MLP neurons of a small language model. Each row is named by its layer, matrix (gate and up: input weights; down: output weights) and neuron, and shows model dimensions 96-159. Each number is 128 + 32 x the weight over its row's rms, rounded and kept within 0 to 255. A neuron's up and down rows have the sign that makes its largest values positive.
A block is one neuron, or neurons of one layer that tend to fire together. Before each block is what it responds to, as a language model described it from the Wikipedia text at the highest values.

Description: Prepositions and colons that come right before a person's or organization's name, mostly in film credits: directed by, Editor:, deal with.
L7.gate150 [144 106 130  61 140  83 145 149 138  81 138 129 101 152  58 124 170 137 145 136  81 124 139 133 104  89 184 155  99 116  84 116 111 132 170 147 163 128 119 171  81 129 119 146  73  79 105 146 207 120 176 117 138 138 169 151 115 115 157 203 149 176  99 154]
L7.up150 [ 88 115 167 121 138  83 157 140 115 155 112 120 141  95  89 149 105 101 160  54 171 137 131 116 164  98 165  97 135 164 106 112  94 167  98 123 162 139 101 162 104 147  93 202 141  99  65 124 126 133  78 164 156  86 157  90 157 156 100 121 111 139 148 159]
L7.down150 [121 145 144 121 136 129  86 185 188  53 162 134 132 168 113 106 128 129 115 184  94 103 135 177  81 118 166 151 137  83 137 119 120 149 165  86 122  93 128  99 114 128 112 110 159  81  97  97 104  99 167  69 131 112 148 146 124  97 126 173 133 146 106 142]

Description: Apostrophes straight after a noun or name, mostly possessive 's (Mumbai's, UNESCO's, Men's), plus romanized syllable breaks (Zhi'ou) and last letters of place names (Illinois, Missouri).
L5.gate60 [112 130  82 140  78 128 128 202  92 112 118 148 123 162 183 144 111  93 123  83 174 137 163 185 157 126 141 121 157 162  82 115 132 157  82 149 101 140 108 132 107 156 174 107 111 127 132 133 118 183 194 151 129 135 150 170  98 119  92 149 128 174 104 100]
L5.up60 [151  97 128 130 114 157  71 158  79 150 152 150 128 150 193 112  73 215 132 121  60 136 124  90  64 145 171 139 107 183  61 168 186  83 106 156  69 148  93 128  93 118 154 123 110 157 109  77 183 140 104  98 103 147 152 168  78 127 123 107 157  71 121 165]
L5.down60 [111 100 132 128  71  89 112 119  46  85 109 125  83 125 117 202  94  83 113 111 103 147 136  80 121  99 154 113 107 100 130  76  90 182 117 153 185  95 176  69 128 138 172 173  85  94 127 132  59  72 133 104 131  76  80  74 111 157 170 121 174  46 126  96]
L5.gate254 [160 116 125 210  99  67  94  85  99  96 117 118 148 148 137 148 143 164 134 106 143 123 131 155  98  88 112 134 141 131  82 146 153 151 151 150 149 149 123 134 117 136 122 100 144 149 131 108 152 160 134 192 148 133 100 147 156 131 145 172 157 113  96 148]
L5.up254 [160 143 130 160 133 132 114 131 122  96 177 168  98 149 147  88 118  72 165  92  95 161 120 172 101 117 136 127 128 130  75 149  85 144  72 118 116 152 123 120 138 103 123 127 128 123 144 136 126 108 137 131 150 126 104 116 110  85 163 198 114 103 151  90]
L5.down254 [ 85  18 114  94  74  68  73 142 100 177 116 139 167 112 184 103  92 108  95 158  95 128 152 110 149 129 156 151  87 137 155 178 147 131 146 169 167 181 152 115 136 112 108 132 110  98 163 174 168 133 130 180  99 123  92 134 143 102 105 169 151 114 103 185]
L5.gate314 [110 153 156 120 120 148 132 113 102 119 142 106  80 107 114 131  96 127 162  84 117 128  99 126 171 144  93 150 197  94 122 110 101 176 124 124 131 144 150 173 133 166 143 127 120  90  76 105 145 103 120 155 174 153 103 165 149 117  93 123 128 123 111 131]
L5.up314 [137 133 108 172 142 102 118 125 173 170 105 179 130 128 119 188 113  72 134 173 202 112 132 164 104 160 132 164 176  83 112 151 135 180 103 124 111 189 161 185 136 142  89 111 101 124 127  90  75 104  62 137 119 165  76 115 149 141 145 125 157 147 169 145]
L5.down314 [103 120  77 102 165  86 165 123  96 181 114  94 140 171 142  73 130 140 113 148 159 136 114 183 168 116 131 174 148 111 104 146  91 123 128 139 143 119 166 134 117  95 161 111  52 162 180 103 116 173 141 143 106 101 131 185 143 143 157 164 198 110 134 105]
L5.gate430 [129 175  94 158 101 129 112 185 121 117 135 171 118 152 185 199 213 166 156 148 111  87 110 116 157 140 123 140 103  99  83 177 158 169 124 170  76 110  94 122 104 141 148 144 153 156  88 122  91  90  90 200 196 161  57 156 118 155 121 155 103  93  90 158]
L5.up430 [173 150  89 104 123 115  94 157 157  78 143 150 109 154 126 131 133 137  93  55  97 124 101 155 155 154 165 132 115 113  98 112 161 127  97  98 120  69  99  69 113 181 107 115 153  81  97 117 107 102  88 167 204 117  74  87 102 172 101 179 119 112  91 171]
L5.down430 [ 89  68 119 199 124 166 118 117 141 125 152 110 121  98  92 164 122 123 140 133 208 163 106 112 159 120 107 110  98  96 149 139  96 170  83 149  77 110 126 121 153  95 151 122 146 150  79 105  48 116 126 112 124 124 131 139  97 142  99 117 171 164  88 125]

Description: Prepositions just before the noun phrase they govern, mostly "by" before a creator or agent, as in "Produced by", "Preceded by", a title followed by "by", and also "of", "until", "to", "under".
L5.gate40 [117 112 131 108 102  94  87 153 128 123  90  99 107 163  99 164 118 111 135 149 131 106 137 145  82 133  70 133 113 129 134  96 140 122  97 101 121 106  69 129  93 138 109 148 150 162 169 109 123 120 149 166  80 117 136 163 126  66 145  85 112 199 137 128]
L5.up40 [ 88  94 141  87 144 114  99  47 104 114  87 110  96  93 146 124 122 186 115 136 115 148 106  90 150  82 142 146 124 197 159  76 165 236  90 167 132  99 138 179 106 146  43 163 103 146  90  78 184 161 147 136  81 175 160  99 105 103 125 174  99 144  90 161]
L5.down40 [ 99  79 175 118 148  89 153 180 113 139 165 132 109  94 114 145 145 102  46 136 131  97 121 194 138 104 137 177 149 175 120 118 137 165 135 191 114 134 148 149  98 112 114 201 132 137 104  88  79 104 133 127 111 103 123 134 152 117 170  74 211 119  70 113]
L5.gate167 [138 183 103 142 141  58 157 128 122 169 140 142 123 138 146 146 151  79 115 121 120  65  68 116 129 133 167  91 142 100 106 119 145 151 114 123 154 131 125 118 152 107 144  73 133  58 175 152 123  89  95 136 171 201 106 131 131 144 155 146 102 109  77 155]
L5.up167 [140  80 127 126 162  57 122 160 195 144 146 233 150 134 114 138 144 139 147 181 145  88 101 108 124 104 133 123 139 105 109 126 106 164 147  98 203  56 116 118 139  92 138  32 137  84 191 180 114 127 120  55 158 111 155 134 112 139 152 116 118 179  89 139]
L5.down167 [124 161 107 184 100 211 113 120 104 197 147  86 112 145  85 174 111  76 149 147 115  89  94  67 114 119 139 108 133 128 148 109 157 144  96  92 159 122 141 133 136 102 169 119 186  86 152 121  92 107  90 171 135 116 135 150 163  99 143 143 116  95 155 174]
L5.gate266 [122 157 163 160 117 124 144  68 120 122 158 164 163 136 144 107 188 119 134 127 169 141  99 137 144 121 149  65 103 138 122 151  64 173 139  61 119 162 115 151 137 143 117  91  88 156 142  90 144 184 155 122  94 140 153 130  95 152 101  77  95 141 177 130]
L5.up266 [160 141 116 178 140 115 131 120 145 115 136 179 111 135 166  49 200 139 233 161 155 121 131 125  56 124  58  61 135 115 147  92 133 102 175 154 159 120 133  68 141 158 151 144 113 168 113 130 156  95 149 153 166 151 113 122  95 189 160 165 150 147 121 156]
L5.down266 [124 123 128 119 151 143 123 146 131 110 136 142  93  94 115 154 121 171  70 130  71 126  78  73  91 116 122 125 118 108 159 150 168 167 101 159 132 103 144  73 131 134 134 140 168 115 100 182 180 126 105 139 197 127 104  89 138 117  97 113 126 157 142 131]
L5.gate360 [ 89 177 135 101 131 129 174 120  69 164 106 129 166 132  77 131 137 148 158 148 116 128 107 174 136  77 140 108 134 114 107  97 118 156 140  82 163 213 104  69 163 107 126 109 124  94  89  89 161 114 149 121 141 116 134 143 109  75 172  98 134 106 138 152]
L5.up360 [201 122 106 166 123 117 117 121 127 146 128 148  91  77 134 131 154 124 152 127 120 160 119 127  87  95 167 161 137 115 144  79 164 148 168 134 142 120 137 154 139 108 107 156  97 140 198 113 144 106  91 142 146 132 120 136 123 186  83 102  97 147 180  62]
L5.down360 [146 175 123 163 125 100  81 155 147 119 136  78 122 107  59 159 115 119  73 199 114 147 116 159 108 125 139 112  93 157 120  95 115 165 123 156 133 137 135 129 145 136 105  87 127 167 129  90  85 158 190 124 122 130 162 154 104 159 141 153 130 123  88 162]

Description: Mostly the word to: in ranges (20 to 24 °C, 5th to 15th century), after lost, and as infinitive (used to attack); occasionally the word piece rec.
L5.gate157 [169 195 138 149 105 154 115 123 103 139 154 163 125 156 135  97 157 131 137 118 149 137 108 202 100 181  82 160 119 138 136 140  92 152 122 123 134  93 103  92 134 107 107 151 141 154 112 173 164  96 188 108 184 109 127 103 181 170   7 103 142 124 114 128]
L5.up157 [ 89 126 127  96 109 163  76 137 151 145 164 113 136 139 140 100 115 116 121  54 198 107  93 122  76 119 108 158  88 141 129 168  77 131 125  99 118 172 186 119 122 164  98 149 101 145 157 179 138  56 124 116 134 156  95  96 213 172 114 155 109 102 129  93]
L5.down157 [ 83 126 133 126 142 142 142 159 115  98  91 124 163 168 129 134  79  89  88 117 112 137  85  58  91 141 138 147 115  96 126 105 133 191  78 143 113 107 112 171 178 155 155 143 121 114 123 108 111 155  95 122 171  63 103 155 155 111  81 182 142 156 109 126]
L5.gate240 [ 99 199 100 103 152  98 132 149  86  71  96 173  87 123 131 189 148 130 133  88  75 127 113 140  70 103 175 165  91 157 136 127 136 145 138 124 156 181 151 151  93 169 160 172 121 116 138 115 163 120 148 134 183 134 170 146 138 104 179 115 142 147  54  87]
L5.up240 [133 148 106 125 114 143 161  94  90 142 147 121 132 141 135 221  86 141  94  64 161  80 146 142 109 121 140 140 131 101 107 101 129  97 158 120 132 107 138 118  95 168 117  94  81 105 137  94 116 141 151 105 135 143  82 159  84 120 182 116 103 149 106  69]
L5.down240 [159 136 107 173 189  71 135  98 117 128 160 127 167  84 115 100  95 114 108  71  72 133 173 171  95 131 116 157 170 116 127  91 128  78 146 152 158 115 140 123  91 164 179  71 156 160  70 128 134 157 145 134 142 108 118 133 144 128 139 159 156 175 160 189]
L5.gate304 [129 179 114 143  98 109 119 124 122  57 131 175 174 101 122 130 133  84 123 172 121 189 116 178 134 155 115 130 147 122  76 140 158 158 118 114 181 155 175 173 111 153 174 149 162 170 173 172 189 142 159 117 113 112 137  82 159  54 148 142 138 155 112 166]
L5.up304 [ 73 186 150 110 148 196  97 100 118 105 131  85  67 102 107  77 217 158 154 175 151  95 147 118 139 118 128 104 122 133 117 105  92 127 159 164 126 106 123 100 132 139 135 179 107  71  68 183 131 151 152 123 146 156 135  79  95 164  93 175 108 176  88 107]
L5.down304 [114 149 140 112 106  84 103  93 137 139 108 149 105 176 128 166 119 112 137 173 133  95 118 190 152 114 117 139 125 112 155 168  55 133 173 141 149 100  80 103 167  96  90 184 110 102  93 148 120 102 117 116 131 129 148 139 173 211 177 133  79 115 117 159]
L5.gate509 [179 109 105 100 109 149  90 153 166 122  93 146 153  58 106 128 156  98 113 204 168 104 164 179 148 134  73 143 137  96 130 172  95 127 159 155 196 181 101 121 165 143  92 125 127 109  93 167 130 138 104  81 118 137  94 159  94 163 122 155 175 144 127  97]
L5.up509 [106 125  91 178 148 175 155 153 156  79 133 174 133  66 139 125 128 124 130 123 141 165  98 155  81  90 130 146 145 180 119 147 147 111 145 111 169 184 119 133 130  70 157 149 115 122 106 113 166 144 121  80 124 115 159 124 117  82 134  90 153 118  74 155]
L5.down509 [187 145 125 119 172 169 150  87 210 107 137 118 135 125 137 144 130 158 132 179 122 150 133 130 128 109 152 107 118 153 103  71 166 169 155 178 153 146  84 156  89 166 183 150 135 106 155 126 121 153 139 167  50 179 152 117 113 136 144 128 133 131 148 117]

Description: Mostly the apostrophe before possessive s after a noun or name, as in Mumbai's, UNESCO's, father's; occasionally a mid-word fragment (ash, itch).
L7.gate394 [108 149  79 123 141 124  98 152 152  83 136 114 149 135 128 153 132  99 162  64 164 121 139 103 101 140 164 158  98  52 122 195 124 142 148 166 139 161  60 100 123 128  94 131 156 104 102  90 154  58 124 115 185 133 115 115 180 119 108 183 107 113 137 123]
L7.up394 [120 147  89 145 153  67 156 154 133 144 176 117 143 129 108 118 116  93 119 153 148 150  98 155 153 106  60  91 150 127  59 118 135 147 169  84  82 135 104 133 154 146 124 151 123 209 152 146 158 183 135 157 110  56 106 188  92 159 121 110 141 132  98 217]
L7.down394 [164 194 119 165  91 131 106 130 136 140 113  97  99 154  94 181 177 108 136 138 110 124 100 123 147 122 116 126 134 182 123 153  93  89 104 116 115  83 134 138 118 102 115 140 117 128  97  68  96 145 158 111 141 151 247 123 164 158 144 166 193 102 145 128]

Description: Mostly on before dates in biographical lines (died in Rutland on December 7), plus born, dash or Released before dates, infinitive to, and clause-final object them.
L9.gate153 [159 134 138 117 133 194 126 129 182 112 115 153  77 123 138 152 141  87 123 111 144 178 137 151 132 123 128 205  63 145 105 131 132 132 195 107 142 123 170 152 177 137 139 151  94 128 159 125 119 157 139 225 134 138 124 152 153 124 168 126 142 154 132 156]
L9.up153 [123 101 168 142 101 139 120 161  96  71  56 130 136 113  68 173 109  88  93 112 157 123  55 160 131  71 117 127  73 180 141 110 147 145 144 137 159 143 146 172 139 146 162 110 119  93 126 138 166  97 100  79 101 131  83 125 211 124 103 119  61  98 114 156]
L9.down153 [116 161 103 161 165 158 138 173 142 121 110 152 114 128 140 124 114 100  90 124  98 122 157 118 101  95 127 170 110  95 171 123 158 176 125  91 218  54 149 163 164  95 139 128 118 126 126 130  53 121  88 109 171  89 114 135 152 119 132 130 151 135 146 167]
L9.gate313 [176  96 159 183 122  88 179 103 121 130 123 167 112  85  99 163 132  93 146 105 137 133 202 108 154  84 142  76 120 113 192 118 147  96 104  69 151 140  94 100 188 141  83 125 155 112 175  97 152  90 127  90 126 141  81 106 110 169  70 136 136 133 124 156]
L9.up313 [134 104 145 148 111  75 179  86 125  97 153 184 126  87 115 111 119 132 118  62 128 137 152 136 131 112 152  95 175 109 154 182 161  81  80 108 158 117 109 129 133 118  83 130 141 151 171  99 179 114 102 113 117 109 105 153 106 169  52 150 111 151  96 130]
L9.down313 [114 136 164 122 153  57 150 137 115 171  59 116 113  94 154 119  67  82 114 122 154 118 145  70  99 139 157  70 165 188 142 185 167 161 113  72 129 152  63 176 143 118  56 139 157 105 166 138  86  99 147 186 158 162 126 152 129 137 123 158 146 147 147 165]
L9.gate317 [126 135 111 111 102 143 157 120 143 112 131 130 101 113 157 115 103  57 148 109 161 132 157 120 114  89 117 105 120 172 116 138 123 105 156 163 151 125  71  91 139 153 113  92 152 143 111 191 167 133 124  91 145 182 117 139  99 138 100  90 136  81 160 138]
L9.up317 [104 175 177 127  78 159 126 166  50 113 151 127 152 154  90 152 145 154 166 125 168 125 148 148  96 107 139 152 138 128 117  72 183 129 164  86 139 129 130 165 155 123  75 161 151 114  58 179  88  63  92  76 146 144 126  66 138 145 112 145  93 143 160 114]
L9.down317 [ 82 127 102 122 126 124 151  62 127 145 168 125 135  82  88 178 124 104 138 104 117 141 167  99 171 159 154 137 112 127 152  82 127  87 131 142 186 128 142 165 164 142  65 130 185 138 134 166 149 105 130  86 144 126 169 111 116  68 120 117 123 103 116  62]
L9.gate389 [156 142 146 143  61 168 204 103 131 114  59 142 118 111 167 117  45  97  91 111 127 130 153  87  95 121 130 149 106  84 139 189 150 103 123 129  94 175 155 136 114 151 124 135  97 115 139 125 123 159 147 157 165 115 127  84  99  70 137 106 133 131 163  82]
L9.up389 [ 70 149 144  80 101 114 132 136  73 149 111 147  82 156  96 159 135 132 120  96 145  86  97  99 142 120 125 200 165 127 117  99  88 190 152 122 122 188 144  93 127 107 170  97 151 159 124 120  40 139 161 127 133 167 104 102 151 139 166 134 123 137 151 139]
L9.down389 [109  79 149  84 116 118 113  86  84 128 107 110  86  73 193 120 140  98 112 109  96  66  86 148 100 119 144 135 126 134  98  80 114 143  78 117 114 106 139  87 105 141 218  81 112 126  79 180 113 159 177 136 199 179 117 168 178 146 163 168 180 122 129 123]

Description: Mainly the "to" after effort verbs like attempted, tried, failed, helped (tried to remedy), plus scattered mid-word pieces like indep, leg, z.
L7.gate557 [134 145  73 128 118 137 134 113 136  91  94  96 146 195 162 106  96 124  95  28  96 119 139 101 117  91 104  91 177 113 171  98 119 151  50 106 159 112 113 124 172 128  98 120 130 112 139 111 142 135 103 122 171  85  94 173 128 103 117 127  84 109 181 103]
L7.up557 [134  99 124 108 106 130 176  82  94 116 197 155 141 140 191  86  37 109 123 136 124 147 137 171 123 119  75 115 160 139 123 120 136  93  90 117 193 105 144 113 132 129 147 158 148 118  90 128 155 132 163 128 156 123 110 118 176 112  99 125 102 123 169 163]
L7.down557 [117  95 117 192  95 161 103  78 108  93 108  96 114 113 132 122 170 117 129 154 108  99 134  83 130  66 127 174  69 143 118  77  67 139 110 148 131 151 134 162 115 132 108 139 127 151 166 102  91  94  80 177 126 130 140 162 169 118 125  90  59  95 129 155]

Description: Prepositions or verb endings that introduce a following person or entity noun phrase, such as son of, directed by, role as, born to, named after.
L9.gate75 [167 170 175 104 166  98 126 155 174 104 166 129 128 147 135 132 136 107 145 148  89 124 114 156 139 140 185 160  80 131 104 133 107 180 169 149 138 128 118 134  65 189 140 174 163 133 158  72 140 105 105  99 111 140 153 152 183  86 182 115  98 186 110  58]
L9.up75 [161  70 149  82 143 130 166 154 136 173 131 115 157 131 171 129 151 140  88 139 152 149  87 170 134 150 111 112 116 149 164 116 140 113 175 155 164  87  79 171 119 165  87 123 150 121 132  95 128 119 142 101 107 158 185  96 107  81 137 120 193 146 103  73]
L9.down75 [ 74 125 111 106 114 117 195 148 139 129 202 115  99  95 110 114 151 113 140 149 104 194 120  92 128  36 103 163  45 152 157 121 116 100 105 112  98 136  89 187 119 113  64 126 112  96 116 121 124 114 134 140 159 110  73 142 127 116 143 169 117 150 129  62]
L9.gate120 [130 162 119  51 117  73 169 179 159 110  71 138 141 110 149 140 164 171 105 128 117 123 146 189 165 144 142 152 100 105 112 133 142 147 170 147 115 131 140 135 106 156 134 137 138 149 100 119 124 119 142  84 185 102 114 129 122  64 116 127  62 128 115 157]
L9.up120 [176 176 107 115 169 116  42 137 179 134 131 185 164 138  55 129 109 172 197 111 120 141 141  82 148 147 139  98  89 152 139  94 104  93 179 116  99 126 137  81 122 164 134 150 120 127  86 130 100 155 163 153 128 135 166 160 164 139 133 175 119 183 121 175]
L9.down120 [114 143 114 110  91 177 144 113 166 149 157  93 127  91 140 152 159 103 126 158 105 152 212 198 157 133 116 125 142  90  91 126 121 130 128 141 148 154  64 130 153 147 139 149 123 123 160 164 124 180 162 111 175 139 116 115 134 125  93 145 144 136 136 169]
L9.gate268 [133 142  86 169 102 131 100 180 173 134 143 181 144 176 132 113 144 123 156 193 123 104 117 174 155 115  91 101  83 122 119 138 142  93 103 154 143 149 104 170  61 109 119 101 129 169 109 131 129 116 109 148 177 127 157 130  77  59  80 155 111 151 148 103]
L9.up268 [124 124  95 147 142 112 143 119  92 154 123 111 153 144 129 136 118 151  88 115 134  70 150 134  68  85 189 111  86 126  75 156  96 135 134 108 124 115 101 149 115 126 106  86 118  98  99 114 139  92 166 106  67 137 167 112 134  89 164 206 114 133 118 139]
L9.down268 [164 137  80 117 123 107 104 103 173 113 116 106 128 160 127 108 171 133 141 154 123 126 113 121 114 167  99 129 151  84 136 115 125 112 171 129 126 158  93 144 141 158 196 118  91 119 110 139  97  99 162 159 194 158 172 186  79 111 182 161 163 125 163 138]
L9.gate467 [151 148 141 133  98 110 104  33  86 132 128 178 125 192  99 152 112 129 200 116 123 150  75 128 186 106 123 120  84 202 133 117 135 134 176  91 146  58  61 104 119 103 148 105 123 104 121 127 138 146 119 102 170 105 146  98  78 140  99  80  84 173 120 100]
L9.up467 [142 149 108 126  99  64 210 146  97 162  94 109  96 151 104  56  98 131 144 106 110  65 150 101 167 140 159  96 153 108  73 120 110 111 155 144  99  61 152  80  68  80  90 114 157 120 114 133 105  85 140  77 158  93 134  98 126 138 127 122 139 150 134 192]
L9.down467 [121 112 152 163 145  93 144 133 141  70 102 174 160 115 137 114 128 100 126 199  92 171 137 108 100 130  94 157 162 116 183 149 139 157 121 158 151 157 135 146  64  65 133 142 141 131 134  81 178 161 125  76  92 129 159 125 147 161 118 119 126  83  86 149]

Description: Apostrophes in contractions and possessives (We've, you're, station's, men's), plus mid-word fragments that split words, like tr, ap, ep.
L9.gate332 [152 177 159 144 192 132 124 145 136 105 142 164 127  92 137 209 145 143  69 131 145 119 136 175 162 191 112 134 112 135 139 139  92 109 144  79 132  89 209  64 128 177 120 217 159 150 121  67 141 105 143 136 115 105 128 152 167 132 133 133  88 128 108 113]
L9.up332 [162 103  89 153 158 144  68 117 128 133 165 163 152 137 140 222 139 142 148  85 136 127 112 131 180 138 163 140  55 123 105  99 119 130  90 137 142 125 153  94 130 125 157 115  66 110 193 113 131 162 111  66 123  98  90  75 123 174 160 101 145 134 124  93]
L9.down332 [125 138 126 115 169 172 117  73 125 177 116 110 142 126 148 115 108 115 139 112 160 195  95 146 104  88  77 160 143 153 123 129  92 112 163 124 151 146  75 130 150 168 169 117 118 198 127 145 131 139  96 140 124 184 124 158 138 106 132 106  76  99 154 128]
L9.gate375 [136 130  78 136 139  93 129 140 144 172 106  88 128 141 125 147 119 120  68 113 139 169 107 110  90 136 137  37 177  97 115 182 154 136 168 163 117 160 174 105 151 133  70  86 157 123 164 109  92  67 110 145  89 120 174  97 177 137 154 110 126  65 132 114]
L9.up375 [114 124 118 181 132 146 119 136 131 116  89 177 128 124 160  94  62 163 164 145 162 202 112 120 167 129 112  95 154 133 117 141 135  91 188  91  88 101 158 161 157 140  72 106 152 129 158 128 125 146 123 111  73 125 154  84 221 136 128  90 147  68 138 102]
L9.down375 [126 135 134 124 135 116 104 179  70 153 149 148 115 115 111 130 163  91 149 122 137 144 124 137  56 112 128 136 133  82 139 126 108 127 140  91 115 131 113 139  91 161 168 126 168 149 176 168 150  99 104 112 149 168  79 131 150 206 150 152 159 131  99 122]
L9.gate401 [131 169 102 139  93 123 134 114 133 146 172 107  98 107 165 107  93 105 199 110 117 115 131 135 127 181 115  99 141 133 141 102 153 146  77  86 144 122  92 161 125 194  69 144  59 152 140 119  78 128 100  99 140 119 161 112 138 137 137  80  90 117 169 124]
L9.up401 [114 152 144 121 134 103 123 139  48 154 114 133 133 144 148 130 131 164 140 128 128 126 115 132  89 147 105 144 162 122 178  57 146 139 144 134 140 106 109 119 147 140 147 121 122 145 125 114  64 126 226 103 166 113 177 159 163  97 139 143 161 138  90 117]
L9.down401 [107 124 140 182 158 165 144 127  84 136 131 131  79 127 201 178 113 168 102 171 104 102  78  87 121  68 135  78 117 159 119 139 118  81 103 142 110 117  93 152  65 144  99 166 123 167  80 184 118 153 139 144 122 122  71 112 147 153 179 141 103 122 133  92]
L9.gate544 [141 130 122 158 116  68 148 114 139 125 152 122 105 110 111 153 193 109 137 139 107 131 147 148 113 145 126 127 117 108  63 128 136 145 149 133 148 145  88 101 123 124 138  71 163  93 211  82 206 119 132  88 150  81 105 101 188 110  86 118  93 137 143 102]
L9.up544 [142 182  82 112 118 128 138  81 129 147 134 126 141 157 139  99 150 143 129 188  89 145 133 172 168 177 137 168  90  73 164 123 210  85 164 125  82  88 179 123 100 105 122 123 131 133 109 144 127 132  31  74 114 148 113 163 192 216 134 136 164 184 134  99]
L9.down544 [118 125 120 155 104 104 109 103 151 137  62 137 115 138 133  97 121 156 157 149 136 119 111 123 121 131 116 116 154 161 114 154 126 126  58 121 108 150  72 111 112  44 128  55 134  77 123 134 107 136 114 119 143  66 107  92 164 101 100 139 118 104  65 152]